Weights of a small GPT-style language model, trained from scratch on English Wikipedia.
Size: 19 layers, 3 heads of 64, MLP 768 GELU, vocabulary 2470.
Architecture: LayerNorm before each block, no position embeddings, biases, tied embeddings, ALiBi.
Training: a variant of Muon for these matrices, 498M tokens, 7601 steps.
MLP neurons of a small language model. Each row is named by its layer, matrix (up: input weights) and neuron, and shows model dimensions 0-191. Each number is 500 + 50 x the weight over its row's rms, rounded and kept within 0 to 999. Numbers have three digits each.
After each neuron's rows, "fires on" lists the tokens most often at its 100 highest values on Wikipedia text that the model never trained on. A number after a token or word is its count.

L9.up715:497459439458527464434591531578527514498480464504385525473520578562580483593519573522513521475415562582428510467565454464452428455547553453457579536499542475414530494498523476550484536498602628502493491482516523562517484476489500540431675516556571461477537490442419519515527436486548486449418525315515517401496380508503574526506538477514430454480470549404452516532566507523525551498552517509494516540441476528409507578486505533496437599503524471481547506505547475544478538427529456435440540528478462446465546468455555471543612451517479530457515497479466516427449508502498468438
fires on: "qu" 34, "=" 14, " |" 10, ";" 7, "z" 5

L11.up148:479590477569567497468537482486469572437539474442569448578495568485408462462485548463538571482494420444455557473523455456527447614473519502535465494540564526441473537485470478450516467515539626468453477452495474499544507477476490528587443430519517521448496548481521573466516499536502569497476535508475441507388450493549443467439452530513427455424505563536467463480472470432572490510542482559445491597572473460511508544509462529493448496480467477562372546545502435488558512577525508579494572473607535461363541527417479487454677436474515487425539547445425516550599484487471393547
fires on: "ed" 23, "ent" 9, "ing" 9, " go" 7, " work" 6, "ived" 5

L9.up598:491436506482414505548521512506521533437432557469560507469524502471463535547589623448500411525519506514432492508489525448545451592436523488543479570477522459529496510510557500509396578515411462564538528500541540492548452468456646541429486481519505595505567513457420447476501476587504571569492503466467460540480495516482479463490469418353543477419511564479430446589537589522446532475425534577471481496526481363500540503552412414445453453456480509564436569422423543460582586535458501474451517574469440543493562558469516484502545446565461530468582473473565496514542484549438459501
fires on: " n" 59, " N" 7

L8.up241:531448535478452509439520449471494540469529498527412563481536584447498474496486414539495599509464532535451451494498460456546474484516506572558522489487526528565532478463524568476590455495525513528532458538502504553388457542453429471505499522599519330470441501544528531431564438502459525593534480559595546525449530528503429423489534493550520527497570410476517514434422479386505614516530430491506467615465519509527489468537489543449535460431497422372470514445542435552503476512459481554457497449432452479511499438502527590530581539589588535487430527458468515455645517617481485485
fires on: "ing" 29, "ed" 15, "t" 8, "s" 7, ":" 4

L2.up547:404527456497528455529448409481533458591555594473555538569439439427596434585534431584505578444560526568469421492448400500482397493458556376475513533429471470520575580472472361521457619586461553534513505472527556435486447509539517544447488525471445533643560476503563546582512502469514510506490496452511450572455502562441497465585524430484525543487492485466454473495456490471487549486531471494553544429437452500514477511521511511483552456525469459512599513445472633443491516549547528514502418595467532470516537569466495436492516547451469500481465439487507546468460489547562460505
fires on: ":" 45, " |" 21, " against" 12, " for" 7

L14.up358:535539452467519578432480547583544535632545455485479461511527429568537524460414510483610458500484539527525438477550530478499437441403535577472556500585525563468496406480441425484544531501445390512575469460418428482489501500477421521516493385505462631520536449462419577498455524467509485449525497473457556503466435536517544433550526550544532478587503473513567460591541482502495492530471443459525499404513478494557567421536444438506438577419442516521525582491464467465493510469566533579469522503506554494593506540520534475485554454507424458468541545513440559492572536390635476479
fires on: " as" 31, " As" 17, " under" 13, " per" 6, "aking" 5

L5.up133:508490531445572495584546439539495511499502562457505445420484503549457531495492540520515441454481518545407461543566536502470498596479496442463437496442459423463508463469555484476485577487474526470505487515491531404519488465570520659494490538457548447629502474522670467491513435467554494412470443516481471420543448521427494581469564529570511391576444494518541458477507499541502485427448585590520565531531453491469590538556553429539525519546482510516523461560466586511509545563585360437496420488455605486525504471398458494483516461537428527444489479488471456456499472476579422554
fires on: " |" 79

L14.up254:505535475523555468490510449517518525473498520411494378519492559621590579616532506468439464541499429538463589430530473514526495627557574583565489524500428507510507427511430490513533475505434439562599482428507557497542597486449607472566461489405611471484370448530485467422499587494502420443492514486495468522483550561432498471480475430559528523536453432541439403511511502489462463502516394472463488493523441503602480541569453502517532555549505579457486488479532453491488543515523557563517521532483521515543511533513470601498524444524424463455460478517444443560546417573499413497
fires on: "E" 29, "e" 15, " E" 9, " fre" 9, "he" 6

L5.up245:525502490499593530607536538467492455489447529415411462441505506434545458526568502487571515455498474522446479525442397557494527556547520424439522567516451538510583403570530440447518516565480452515400517372537547461430474590520482450454562467604552487541535518529494505492433503479409563511534515578600491495549453504530513494531533464504454511527517489537462550476519461438601570462461555445478515492508484486569474486424573546441513619607521536484388463484433583546499513501472634430511495503503493552490506531444421459518594484542376551555451539517509520472567534473483443474
fires on: " |" 52, "\n" 19, ";" 13

L2.up724:567562640485550465518567534513450449438538511465505497503499446501460450617558555446438488442467646533512504404572451519484445519440456512420503450474546456469451526454413471528485498567515458467510357506446507537524515443473551531495527570439557563538554436526494413540582492519503524515403556514442541547510460543552518458523472527501581507525518522544460457533641557525505426415482419564528569584571527508529413525482537493572534500503431474499515521437511495543571548470509579457439458473559432481541527523426503441530600552557477496447491425611509458467537518543506532534
fires on: "." 28, "a" 17, "ice" 12, " expl" 11, "e" 7, "pl" 6

L5.up69:407498475466524542474536506455473461504496473504568523535540497490472477550459472603493455496547480556474471438546491515441522427594498511539528487572454518572386603426490549588426494482539512532451531501509508476502485559455498478474480564564545518542439433429507424501426500582596518518555464373493485516450523467530497482581566520529484544516546503503521522551593532521498416429518520509500566576458448504467515494553402562399436556486484504496507546523422448529435411526411525447389575406509408390583528460593578536528452455529553516469446571575489450472530552602519450476
fires on: "ass" 15, "en" 11, "op" 9, "ild" 7, "em" 5, "is" 5

L10.up131:501542500492557498467454571505459548497510517486511581412514466434563594399623580445522512511521468580497480453436541523489555431520420493566460513498533478443555475507457515471464491403542587565486455440422534430542451433556523450483494563562529517456446460551461487541544532549554541567537474454496527519567504433473550523577442419574472520456565459482415548494459543495495542488509482558549466415537405482484463484504582452426547392590429417422422558497482595529503486538534504398434497494499556484555497555481553552478541535545584496413470464458516467502556462480365440508
fires on: " N" 19, "N" 10, "ig" 9, "n" 8, "g" 7

L7.up593:470586596405546520530493511484564520497504463501508562571432461470497497435535469481456476465469559493422462540583546428482578450537503528515440459568469587472508458452446506569485431439562522438506543473506479458463548536500470498497529588555472468532519523523475471631559580438526418489547421470484554568509524455494445489536487511461575493492415545589455507438396532481476539459530489402472414582574560538608498573475501570529396529479488607449512487583498518572500482401507524404509484554514490510408481526529495451406428478434474513471442502529565396505575450405523502476
fires on: "." 29, "6" 12, " |" 11, "4" 6, "8" 6, ":" 5

L16.up9:528495612485455437478476501492406559528461517564570532537574517536517453598415552490442384503474472583467446454427528492483480487533595458490466552541468536500491542530474533578468406491485532510558467427527420504468475499499538547518552438494542454516524452377502412504494511492588526441460537415585561473533511542533541550561464469577387516498433432493495505438444413457410541507564518430510495534555512545492465502445522557512507540504557518495522394445496558571483497379441509383604450472534477504478433584511502513524562481622426533423565528468504480553514566557479494495
fires on: " |" 20, "." 15, ":" 11, ";" 8

L11.up62:450525556537512453516546553511417548478463438431513519510509528598386525538587469397430532504470446512471568478541521471480538611533524511474570498468516569466589599446494493447491444465480490444464493519492520562434468459611551545477482511501469642452490462457492602520527523480502516445504489449415483536592450576554500449532519582496510416491487405483573465485508466577373485459543477549594515587498426418550394521545536544486467480485515444443530571439376431539494555541495512559550398534555437500555518533514473512501535454467485515465413502534595495530495462532498519470
fires on: "iss" 13, " bl" 9, "-" 9, " dep" 8, "yn" 7, "de" 5

L10.up531:414613608496488455459434452453507557604483506498559450456443532479510522469503606474590468523527476458556512500485482509517496464560507458548491461489442463462547597440507549507507461489381471495543542521466605477566577471543457562494440551507496514579514482523582498524564461544415497455534459459413521450505372499457470484464606364545446465490554462528480523501522582439553475577589595508504538411413528414468481469561447466476464414516447488488558453534521495465507450475463536393530552563571536501571415509490535445505534427533535510500471450440476468509539566585541516464
fires on: " of" 30, "or" 9, " first" 5, "4" 4, " were" 4

L14.up305:658469505552529471516603475540536434545424435462539502510583573440411516472449435524471442476484447539412635482495489404440408519568464529499502551548529569500552499487528508431452473487485469467510580528484457500545557446413467576515518550466423477541448547554436479495477536478528530559605553514500455542516439511520485453493611518475469456492387488404456446390542496525454547469529442551520487532475538454512487509474553488483525581484427533495589457465510420487471514632393529523585523501424552417480554532463463501469498546482493510433586508484473551507492415491461529567
fires on: "." 23, "–" 13, " ob" 9, ";" 6, " (" 6

L16.up23:397452471550544530560525477599449552445490519525562537561500568491415491464531515454443481627568474559394485612388598499486426528498515557489458482551603510507566506481498567452523508521530425505575462408579448486485476490469410495478484523644498558505474524546519457568511524509488484497458553426384419402546572513434519527495555504491465545410471439524530440540483503462392497441464467462610474500533419559478549447487418512495552504503507470514477622497509500521545554483508364482486509553467505555533503545454493439548507490502541535470529426456488486527538461470491431467
fires on: "S" 37, " cons" 16, "N" 16, " N" 4

L14.up739:539568443430611571448429450585589534464547504531532492454536435547458519552555507578507401544443459469514565417516498352394501477509471474466433511519555547446492554506477513494447474585490552486491567485516526462468473526443460448481515601530482522532505460399482515488551601501534525462414499428501616469518462481561436496500543437540397480515500571551489497503521518542524505546550562548531531527538570462518509582483486542459349434477527495480452492452553496517500523423534539527535487536459420530386492436561437461500574524472449483437514576569466445576490544372518522472
fires on: ";" 52, " |" 15, " W" 5, " •" 4, "le" 4

L3.up114:499559510442458512490385473515506434440500508521508530550533522483510522495548514415451533581401482509558510501509582459532481508405497571434489412617449435454502456588496507518635543455441506531548484491525531501478479579434470550512470472473596459398491527516402506442567582480478435440508522529509592546532403475530612383511439572444497509464540488473481445428415530573553497509499519518541521474589511462508542575408492564434502378496563506527525531560513475467488544508527593532394498436490483554471476504566568479576569560558495484493497430525504508581473485429512451509
fires on: "re" 14, "isl" 11, "se" 11, "e" 7, " school" 7, " Party" 5

L5.up261:475419545399514606536541456516537519495589510511470443572541513477545550451519579598501482446568631623438481475501435447483558562431529480479509524562524507475453527479535485491529570413480534536388453493389492577522482463519504482536570455534468470566466512452506492507518480509550400535467487532445476581524469426497539528477440460579405447538561465585528527424454528499568485473446548544606455511466391470472535513426447562445520487423480551506549546554497483561489456536533463519481470473437522487388496495511504533577533431492444437511406513554544484471477518583459366470
fires on: " |" 47, "p" 12, "y" 6, ";" 5, "our" 4

L10.up211:491537615538463560452566558557532452451506416470527482624472547614476449505553514495474477524479562465439509548517429455523399574416536540392461513493462515492514496452495450479445438566495522417544501503496462574456466495483540513603450497499590541496525460520519497473437506562466519450462491435423573547477502596449402502535500572533474392473572448552490480502465529546475532500405447394498435540547526535620542485539474524458600476516459546567480477460508407458561521517504650473529571473503453527543522533519455469493595552437567462448463511432535448487552434537477459472
fires on: "e" 25, "se" 17, " Be" 12, "a" 6, "we" 6, "3" 5

L14.up205:482521506565517540470555511466520407415498504516511484456462458466597593444469532580508523518460506509483455554493382480494379500518561528483507478547458470519522523397527492536487541478443399469510522554509485438566531553490543534390455537496569607545586442577490526419526481454519444493495442437512463525493464554483429528528486471497448525575531454492543598552430498520499420495478486450500453457556477587476445537436475472597552532538479565475470476477508433422536518566470569521541498498474514451469620561485400353500592558466530477484589573441551405493446463429558471585
fires on: "18" 23, "y" 8, " 3" 8, " 18" 7, " 4" 6, " |" 5

L10.up725:456548500374527506496461538455499501429493457456532497467528420516503526463481473453483440525465499515558425529514536436550434425548443493519565483508504589585554533507466474482593421434409520453555530543543579538430494444499545466499464495526601652506558482582509494505520442478452519438573537407578424485557474476525479528472490555464555549480630483453404587486466504482524435503509475471615540531410430469539524477490517472511479425547532547527506447483608508459475513488456560509459567544645489536497446522562542491423499440499412488529471539567543372495466544543567500475
fires on: " had" 39, " were" 11, " of" 9, " are" 8, "'s" 6, " with" 5

L9.up275:479602516514448519543442522517501414375446619446540539430553471456502476476509555541509468502490526472401503575533513559536485570477465489487511484565550445475546476507473425458496485512481479516560497576519581573534578508447484452556463427526467480506499430416502450433438537485485437527512547558471447492534632517515425510576549518415415544571532554460518579572454464508468469607522496483518511502441500575478621571537531477468495620512502418498525626493485451512543394521478585457500474539507490496577510492527433620379449574480451493528438502500491499526522523461436440459
fires on: "," 48, " and" 8, "g" 6, "″" 4

L16.up398:532498516478561453507517476478523425459441532528460503472520533492495475510489523522528524504532469522453596524572545512490601427449549513529450473452617454519431513421506534537509476435495489556486589487471455418487449392516488534459536551558540573522441589412556506421637496528506483496529543537532463542494468475535443516472551441459577511521484546494492498602670477511416517572515557466351528450553526548504497542497464553482474507447525477439519431472607430528465562429516460449530532426592555545487520514519438483549488568485517495508415604363399454538547494453464463516
fires on: " " 37, " v" 22, " w" 11, "." 7

L10.up250:476543438508531444582594495517509439357408566460468472499483450504440442503633488500477556450571451507497568548530465463533530484490619537423553509542515513366520547548489479529560551536541450573527512457492493478571474455500555503549462402507536533470582580492477557464430510455489512483473464427532526550536464496410515506525574527539480453542518481455507577505549575505458494404544541537597482595463429499504545534520605424389511510467492495456531486502505466480400535475491458570528549474511432527517479438526504472446443499497581536419472578444645507444576476501527423462
fires on: "\n " 43, " red" 10, " ass" 9, "ss" 5, "iss" 5, " bl" 5

L2.up179:491418477488499458516492500550442487471418436515492396488549587397509612406545493488556495488434505576548418479541428500570558468487476433562431464455470449463442480445591532457506590479477495512480469480489513492530533501591432466480422480531474570497409472474429492458556552477452488593485488468448572596489543506493489408537442517573439545506583517416520436575511483621536596576497521529505499441539610474546476508471502579540474489476427500532508482408561484609520541479555530504516527422440566481483453621508449495428504555464529571529480462488534584505515535594499527497
fires on: "e" 21, "or" 18, "re" 10, "el" 8, "5" 7, "all" 6

L12.up84:498469520492547520576451483498452528468516563544506379552538456603578493562539516497529557570489445434456486461427488422494424571496463548561463535512472540575454535522567529490555562548490448506406441532486505461499572381441460476466476551405564577524524466474563507450442569514535542445583501577452518534444539568555509493424467454455535484545513410501495482486565559444488548456528432428519394385492443521466581449441506474492562567542481554461505491543523534447552507458433468556518480479546564526582401418506501479485605511483468403468516562427434525585549574545502449516
fires on: " O" 38, "O" 17, "E" 11, " E" 10, " o" 9, "ro" 8

L15.up767:430576587477515471480493458463508383423601507496513503570450533467475561514567535547456525583517481573604628547616467591517494472379428508366473459572609564455531469432626531583473492473543554541496515550588397476501528552477529507499529483453615460483494544485461439510464498443494533479440496461528575489450532477525523452484450502469453482514474557530476554509548458474451447546472463555485441450507477464460504489546488507537536490458557466436539463433481489496474492499625511479499471509443513433548546484464380465565457514509416445504422525566501512485519577553498453429
fires on: "," 49, "." 27

L12.up117:456532422492505431489523532458501420492562498496583551538564418463584467561459540445569391510498444540473576444584480583508564451471496545484529453552442487473442497504457474515579560413556456464466493538502513520529475532607587426592513462521544535525446567434521544497542465521513559561426459485517488528473567620506473527453509484560444539507498541517434553484444570375515514499580555518544520483354583490427449511404428499545455420498506444476524375390579499546509486455450474484536405545516568481527437532527523452484467484430472477496511527494471575511456550458547546497
fires on: " |" 18, "." 13, ":" 10, " against" 9, "er" 8

L16.up68:439498531493401477471502445508526457461491487493553536503450560462511490580390537519492541525579448472509506532470438498497579505490502459483491469551499548447569522526477402519519530468541592520422495510458563602473492533477461432469529439473433407485571420426493365483472464473453516474533490539553467590459510527528548584519528516501602526482380500532503594499430523438381387491542500486425510561472570434407513539491605503484559488556455480547479420489528404559526474458466483553517548484488575497482538482582467505552505443531553405451652504501479491550463559450445491596
fires on: " And" 20, " Le" 11, " C" 10, "ac" 7, " Har" 7, " Ad" 6

L9.up327:498534443421526478455489516543531444482521409478490439536525400482501534510544505483489432491458516522545648547507564576510476467463503499424527576532460562505595444499621444458559464385478541460494468517475523550508501545360537452425491588565488493485454448431479500594538503539490494491418500476517509516471595523460441536421477548524439546475557587469473503510520544475453558461578471544566436455429497483555540501528471525565509472554520484496381445486538514581458523591547491496531489523466544559513449467613503547506494417602412438439482572483424587500425429495565500428
fires on: "." 50, "," 42

L12.up529:487439485493480483468468571529497436525412560476550564498526460605377467508463494520346589513507482505441441555532459513499509528428505462511534519429474517445393488511511499486505531489468566552467523482501446479463594513566538494434400464502416446486553415559561481424511486548428544480488434539551509513559492470468516531470507601438470473502528436537540493551539492345558531449457435489475484531461528476495612492517475534579521533568434433579504566456556547545528544462484447448492488458549551533622570499618437453513502492580533443418526586522479527528487539452480414415
fires on: " M" 26, " L" 7, " two" 6, "r" 5, " one" 4, " three" 4

L9.up47:519469500462517495499468548511491472594451488550480488510452474403459488487542429508444527439390538413366616505474441520438488498470544448417455582521550448482562584531542409493414422490429533510471500535455505490526529469467540483515516530598569504534517515444483521440506511509507492476572446553543542459522582347529470559561474495407510527495541538473483488557517408539436458478463488412452445481479524519458568437560537443550500504487458435444522572479552505475603531553458519500443521570528440520552581490555541544453496474399423544598478488575453583568555525450387505539
fires on: "-" 31, "," 28, ":" 6, " and" 6, " (" 4, " \"" 4

L15.up244:563558596405530493436512467498508493528516523524598568512469514563523547518505581447527524486507407532483445612587591465494539552444430442467497451516510515461429514448571513587500446457533526440501481502585499526479533502506563528457501512448484383407450527462508461512476457476568393514483416562586466525429486462534498521534470577470409436562524575505509490471530496427483535486551569473459416545399409458645447455528488527534536531392559461521525472526634511588476430484545506477514489485493497500463497493479494564465545515476438606384525547568478529471525524436557485519
fires on: "," 34, ";" 27, "." 10, " |" 5, " March" 4

L14.up202:592427431566478591514543479492522477424475571463554582416536441518392423499419465535445507539544519575403435421542493515502494523475496505542511529437477505596516439514515513523486475501496508559458591565516442553552533488471417575451528566555608603463530542530484445496525532448511491453489509594494461473494463528523489514531537493526505507458443404537478449543452419541522495445473527521379567508433494509546396499482462531454470540537483520464543471453473467484480511448525559524494434427477566509520541450542468365622513597438591538538501498491494511569546409434395453586
fires on: " w" 24, " " 11, " prov" 10, "w" 4, "ist" 4, " W" 4

L10.up57:534498560498473458438556437500509507562620540560484475494511462574510438506525513463500430465455442562528566427502447471562492558463500573384555474569515512523557477471575447475559555402538496487495473582413519605538383507414580432460542496534485575444457541487497541461612530513515541558484509499557485446458505582456437522448485514625517514533438504500400435471601559476548426509544500537468460411468568436453488547478514530462472510522584471572485504440473479423544479539539420513535481515478550511475511508549547511533385421510483453403519557544590537565443463496592512499
fires on: " |" 33, " of" 29, ":" 7, "." 4, "o" 4

L5.up482:348580452471504528504531524472516363417509441532508507539423522456516535523536523419439550332474471469511468544520492415468457478487520536460440417574530497495479509536533548554523481558544456537526501543509519578542498472426539489413514524518555575499471477493469504469479554521599513483586517472505482535500527531425496504507467561365465561468516501482556420461544437453549444554508455569412486571517497538507502679521525548544511506468513464510559506490499457344480427537505602552446541527462488419485453423558513511491472474613493455566443532493526503510468447457520578533
fires on: "es" 16, "ass" 14, "ed" 13, "'" 11, "e" 7, "re" 5

L15.up258:475498494470574501508480488539492435532470424529533507551479531492470537486506512425439572526482510497481519584554531472580485547558467526355535448578616522474497525467510564611537472470611557487523460495535450528461542454446531519493600541526476502544591483585547506564548494474462462561549466507518558477522454483500488397472461411495474449495509487527553534458454535493611539484474502443496436448439349473569575546537419461512587547490534485506470526596529419535546564458404417507505520536512415497571485392544558475426536489470366506404494546511410481456544488564503474541
fires on: "." 39, " −" 14, "," 14, "9" 7, " 7" 6, "0" 5

L16.up603:596536614542560485536473476464493585478501492529533450433567541528573500485500465397408585571526494567503559471513500454454519476564570534455528548523533507504456470548506516411510443392498515467508535552464453490543490432448480502465558571491489579421587493559425434462480525493524546419587525488541546439550550499457534480502459429405561475535550572528471520452492487478558441407509547460528430459568550548514484487508482522498439512386448497533512444551532478523428584598383464574532496481538506438532522581529479523501478608360483593484512496426446501432425539442471505448
fires on: "–" 25, "." 25, " −" 12, "18" 10, ":" 6, " +" 6

L14.up628:486485492550530548530539476510572568455587435487342446599539525451478474471540494445517467488505540548417522564521502523518474446406485520457483561524558521507484400500629446518564513503506541424517596489402518491568465492508442543492552595522424554523459500517493474600478479497544529542468543544520437524388481432506406433543427504504530523500545546456477464450575481476534494421490384448530493587456471484553497572584487452471413565572568479430377508490503515566508515433505431461462480532540434520498476552475415526528504472553600502554553413546460533457501536532497587459
fires on: " r" 20, "-" 11, " soc" 7, "–" 6, "ult" 6, " res" 5

L9.up291:475516491523503502442440470458556499527589510507527487534599510577486533483550473584474478506451459620444484485477665552648476569613542514501511552519498542541513443476556511480517534450539528475357575438444430583462542508439460406474469523474520522578577518467505481566502545473447461502466479448496468492457459467403517499494446445452489502493526572508557483531448512470456481510519417507489469456519438405421458541489420552557489547604540505495360473471525547568432516475419547491481460487548552521503420443557470502496503537478468584517540371455450539410498440535530527493
fires on: "," 74, "s" 7, " that" 7, "ile" 4

L10.up248:481477497498493475505463512500473478467487489489545517504429497540425525559668574514488515484510554473435550386404541559454523528506498672547407585570571532482596422605545555466505401400404440528528547430476491437350512463481535529561544485613451567532478457499527509493506468543473509553433523465517521465483539488484558533536478422505466498427489472480520466501529503572529536502514495498536498521531481455435593564529518430375480482485536446461483578498474505491514511487478542437492429478507587554570499460484603433541447509547544499478562476442491441573539550476479425489
fires on: " N" 26, " n" 23, "N" 12, " All" 8, " any" 6

L15.up255:433500556498556452513539530507509490472507542398547500473506458450527508551573466434479539586548503560428545469510557453427503526574452566519475458491455590567492565509438520486490539553547543470499438500559521455574455500480408505486432460454509511523530506518502493357441570502561451490495566427576595396500569537481483435548476488491598495558471495439443452464449583550538565419498568601354488459553517495497541471463454562472518557465490456544570493503554573501402501544458428602534517558444482506501446450457570480455442493512488536418516477465465429405539489527472635471
fires on: "." 39, " −" 15, " +" 13, "–" 8, "," 6

L2.up596:462469489537548575578597497476473458552516558545542417464482446518523578396567513523455449536531486545448437479473504535506468502453559570426499631559498498497582507540527464596500601433520514430544444465492482585549503548517506527456538445601523474593516533519541473537462443469475535573532341509560573601480487567456449556523623421540383498491472519439427492505508517533482496513509589461534560418546494495454463487487484517471574533475454505558534512492476557582445420532529536456424440511481574530423576516453417496483542547501450479479443482458468496450461506465541393504
fires on: " |" 94

L10.up526:482511506510462491460493568536504454547463508421515461506514561472484421523557559545494516481483529514460406540480590547446437558435543441481475413509505584449499565527414534478505570480373508480439458495537556498596465463530452481490471436519511442540571516445517550506604464487448529534386512522492522479397450485530465463578425488529459530506533483443536469540508585569568472459557501493515491359499520487478573480502437525553610441535475553423500608524561457541569491440515464436407631416545481446564444517406509460563503405438472467398512532539494511512497568494559567491
fires on: " in" 37, " at" 12, " of" 9, ":" 7, "el" 5, " the" 4

L14.up371:593524481410503501542514468558535432459486432462420489547483495485549539651510480473545533517550536542394480558493547528553486473523400450436435516612416489478514488491485529474521629493466478474436433623476429460405544508504532396476450513452520430401527424521515436513460513472493609577451484490602534428467537508549500531491463514494569550580532522424484573535416528554491475470534428504514509424494481463519457482423426536600512451546557458516481476562472454544470551465450583413474559533531429539541548487542489452461409487565476468456500586467490527514459465515561473507
fires on: "," 49, " the" 5, "g" 5, " The" 4, "0" 4

L9.up66:454469465524462563466548409520563584491517510437482524478381478522458496485515599500608442517482554522520514528498477530502471484570518467520420432532429537510623588540500500543445549559471575563501452440536554554564441513465416496509513495484475529568412590478596550535542485445468513547505466433498469442510483502556501478501520469509520562459499480417553422439508567528508484478470535498536497475415426488510491487467405523495543433487472535424489465487508508489572469511510477478490549544503487330507394479539432526570378399504423507351547483586400528532519429461477546575
fires on: " in" 61, "," 14, " of" 10, ":" 4

L8.up143:571527572455535494421500414520538496451472522479483528479472455526498448604496419505586507429430498453345475482520586500506475430496518553485490433452542474479505429462512478503525524418471553527528479420514411544507580586468450465414477512455466530570445612556396636510514464508542559550545411554550475506427484566516473495567467539486477567525534517435484489466501468367492496520440544507592535469464514587547526460538466459492602438464518526467536504409446512509494417528519541462391515562521505480513487458472580623515627522553448485488529544455517535533529495532559478485
fires on: "ing" 24, "." 12, "s" 9, "-" 5, ":" 5, " of" 5

L14.up30:569536570584496519501474465494537425453483495498593490556524485465551523454507512493440469556464580572551550542443486447530609615521546499476488442507582580539472429479435530401511459448485474450536492455464504535498451468409489469518542490486569618627492503610560512537560472516540501544530498366552383578530506506612541491507470440471491480498538424471528511416470420581497480429489531441521472501536531480505459525555442532530480466549522417497571506374539491449477564531374549557592509496493452540482466486474495611553436477534513472463509483491510502467510419428566471461
fires on: " 18" 20, ":" 13, "18" 11, "." 10, " rel" 7, "19" 6

L12.up552:512506439526406454471533500465568430467469516539483561554448519503510544479515613446500528581438484502480500518529575591537509553484418486536552528489526479476482487549407486510554527556472498437514521464519425518474505481455541598421437490443570514507548585612500567505494567560531503491537527450461546411555440505561459515564434469560499411418553544435570602524586561521481525487413456513544554554600526541489479424571444421555492483567503510440436558482395460494510529482528588463557506522443453486524490412489456449421477534412457408405464468486526503438604487467521597519
fires on: " has" 19, " have" 11, "te" 7, "we" 5, " all" 5, "id" 4

L8.up367:493414466488505503477452562464530485419496563465501526553472535432507513470484521528579477409426565435407474478463444531534450560533523451512453541534576471459505574498538540503435442524423548483490515541570531423481478553523486553548547489513418456520472606563585454486543490503423475624465495565521491483504471578491510504521588506438576558557494544505615508604456473439540555484476510493454506502498538448510542376463566491527575526506465548400521583492467478476567587494403481532404428533473519472491487558458486426576504584398463530426431545510543500457488528356558437460
fires on: "%" 20, "s" 14, "1" 8, " (" 7, ":" 6

L11.up448:614507476407566585450487466529562459508491542449492615559474560607459498446504536474431432548474504500373518516519550499547539458464494421528455435464505506474472423534558514426471606454566492534515363490501511513506590591428471413516417467433579525497417468509487459487498492466526555490537557501508508472484611557538441479531467478455525502453529593464427404473466495514380487515501454488568468507459522457535515590552476511534481451460619494512468515495553423514546470595604539497562542519488460488396506598479534494471523462462449541452476515495446482446513483417539426498
fires on: "," 45, "." 14, ":" 11, " $" 6, "r" 4

L9.up357:472518529491460481587598547533527458563438427499482559493549547417466524442513479553528552437385435478418376440550555576503579557491527467476431490436457470561489537417566471547445465505448492478484524432419516477522446583489556543538432589602498458449449461562498509494555536556463576538473443540448493515406451522460382443530531523564510590527497561544503480508547482516456529534449576462494515386485476404470531483591473534497490489624602510451422539468536470467544487485527567481463514496492516481524433453414462577472529577539506467459441508504543592556551516454482455483
fires on: "e" 22, "r" 17, "d" 12, "or" 6, "ors" 4

L10.up625:515494527488488492458566501529443554465623487470461477578477528381496522479492440416512449602446559464562552495598518443506441600545514596501583550476573531531504476505467538450423485524459566452513464457412514453516461560434483486503521480608569565429491507512481413550533421560366461506528481593496463509486491560397453464551479508537484538606401537466443403515502499510412461480423525545504473636488488499564508455565467503507442492532544539445462500476528531384551506471540491467488488461499526530466476458523497482502467567505524466503491563541485537431439487603491621424
fires on: "it" 18, "l" 16, "-" 11, "ag" 6, "–" 5

L14.up372:598486513472414456499471475372464496517448506543528521528493535483535483404443408443601532544478480496459412449501596479473487534572524554477506511520582542496539536491534537462488445537523524462450401401471539572396526477408424440512553388473414428527535505524514457530518510458556454555565484472532484490424569562428514516545526571547477549478588472490480529420438455438456511458532515563462553505537578519553548463551504552584472432426433571616514475467497456473512477458449521499511539578495595466542390440519423564466504490509479559462541537500510581499593528599489469515
fires on: "ed" 20, "ing" 17, " said" 10, "ated" 6

L8.up165:521571451455469432526539576533470591569517502429507505542466498467485472493470450546511497441408460566449489415502488476490501427495487488407405431487569416488597534535486463520476594474429577513511490470423534449533461433510489497539550488489462593555563605486500468538543474462514563510477540516530467499458446469486499440493554540443587598493506495457508485462499626542525479451532513449538440499495534440480482579533534543489589545587491524447491545520479524426577498480528434513364525461502518403498391511524551458485436368432521420419431562638526533545485490421532460448
fires on: " in" 22, " of" 18, "way" 9, " near" 9, ":" 7, " on" 6

L8.up27:495462434551545508464545526512511501484469441376535486543405482485496493503391513456498450497499487502545468526445423501436463576500448558549511376453536552473564483366539501471522461553498490522502438419574518484494467528453441504521460461540574485501541542533510486460587529610507506498468554561608560442497506491512471445572468505496405441486481587546450482491478534517564490510443450486525601570522446486527551454587467471561412476465561549491497487502461580494522475452467528599422590560540489614581552518450489607424495411529409514375553439537463528545562494505557468545
fires on: "ing" 22, "ed" 21, "ent" 10, ":" 8, " has" 6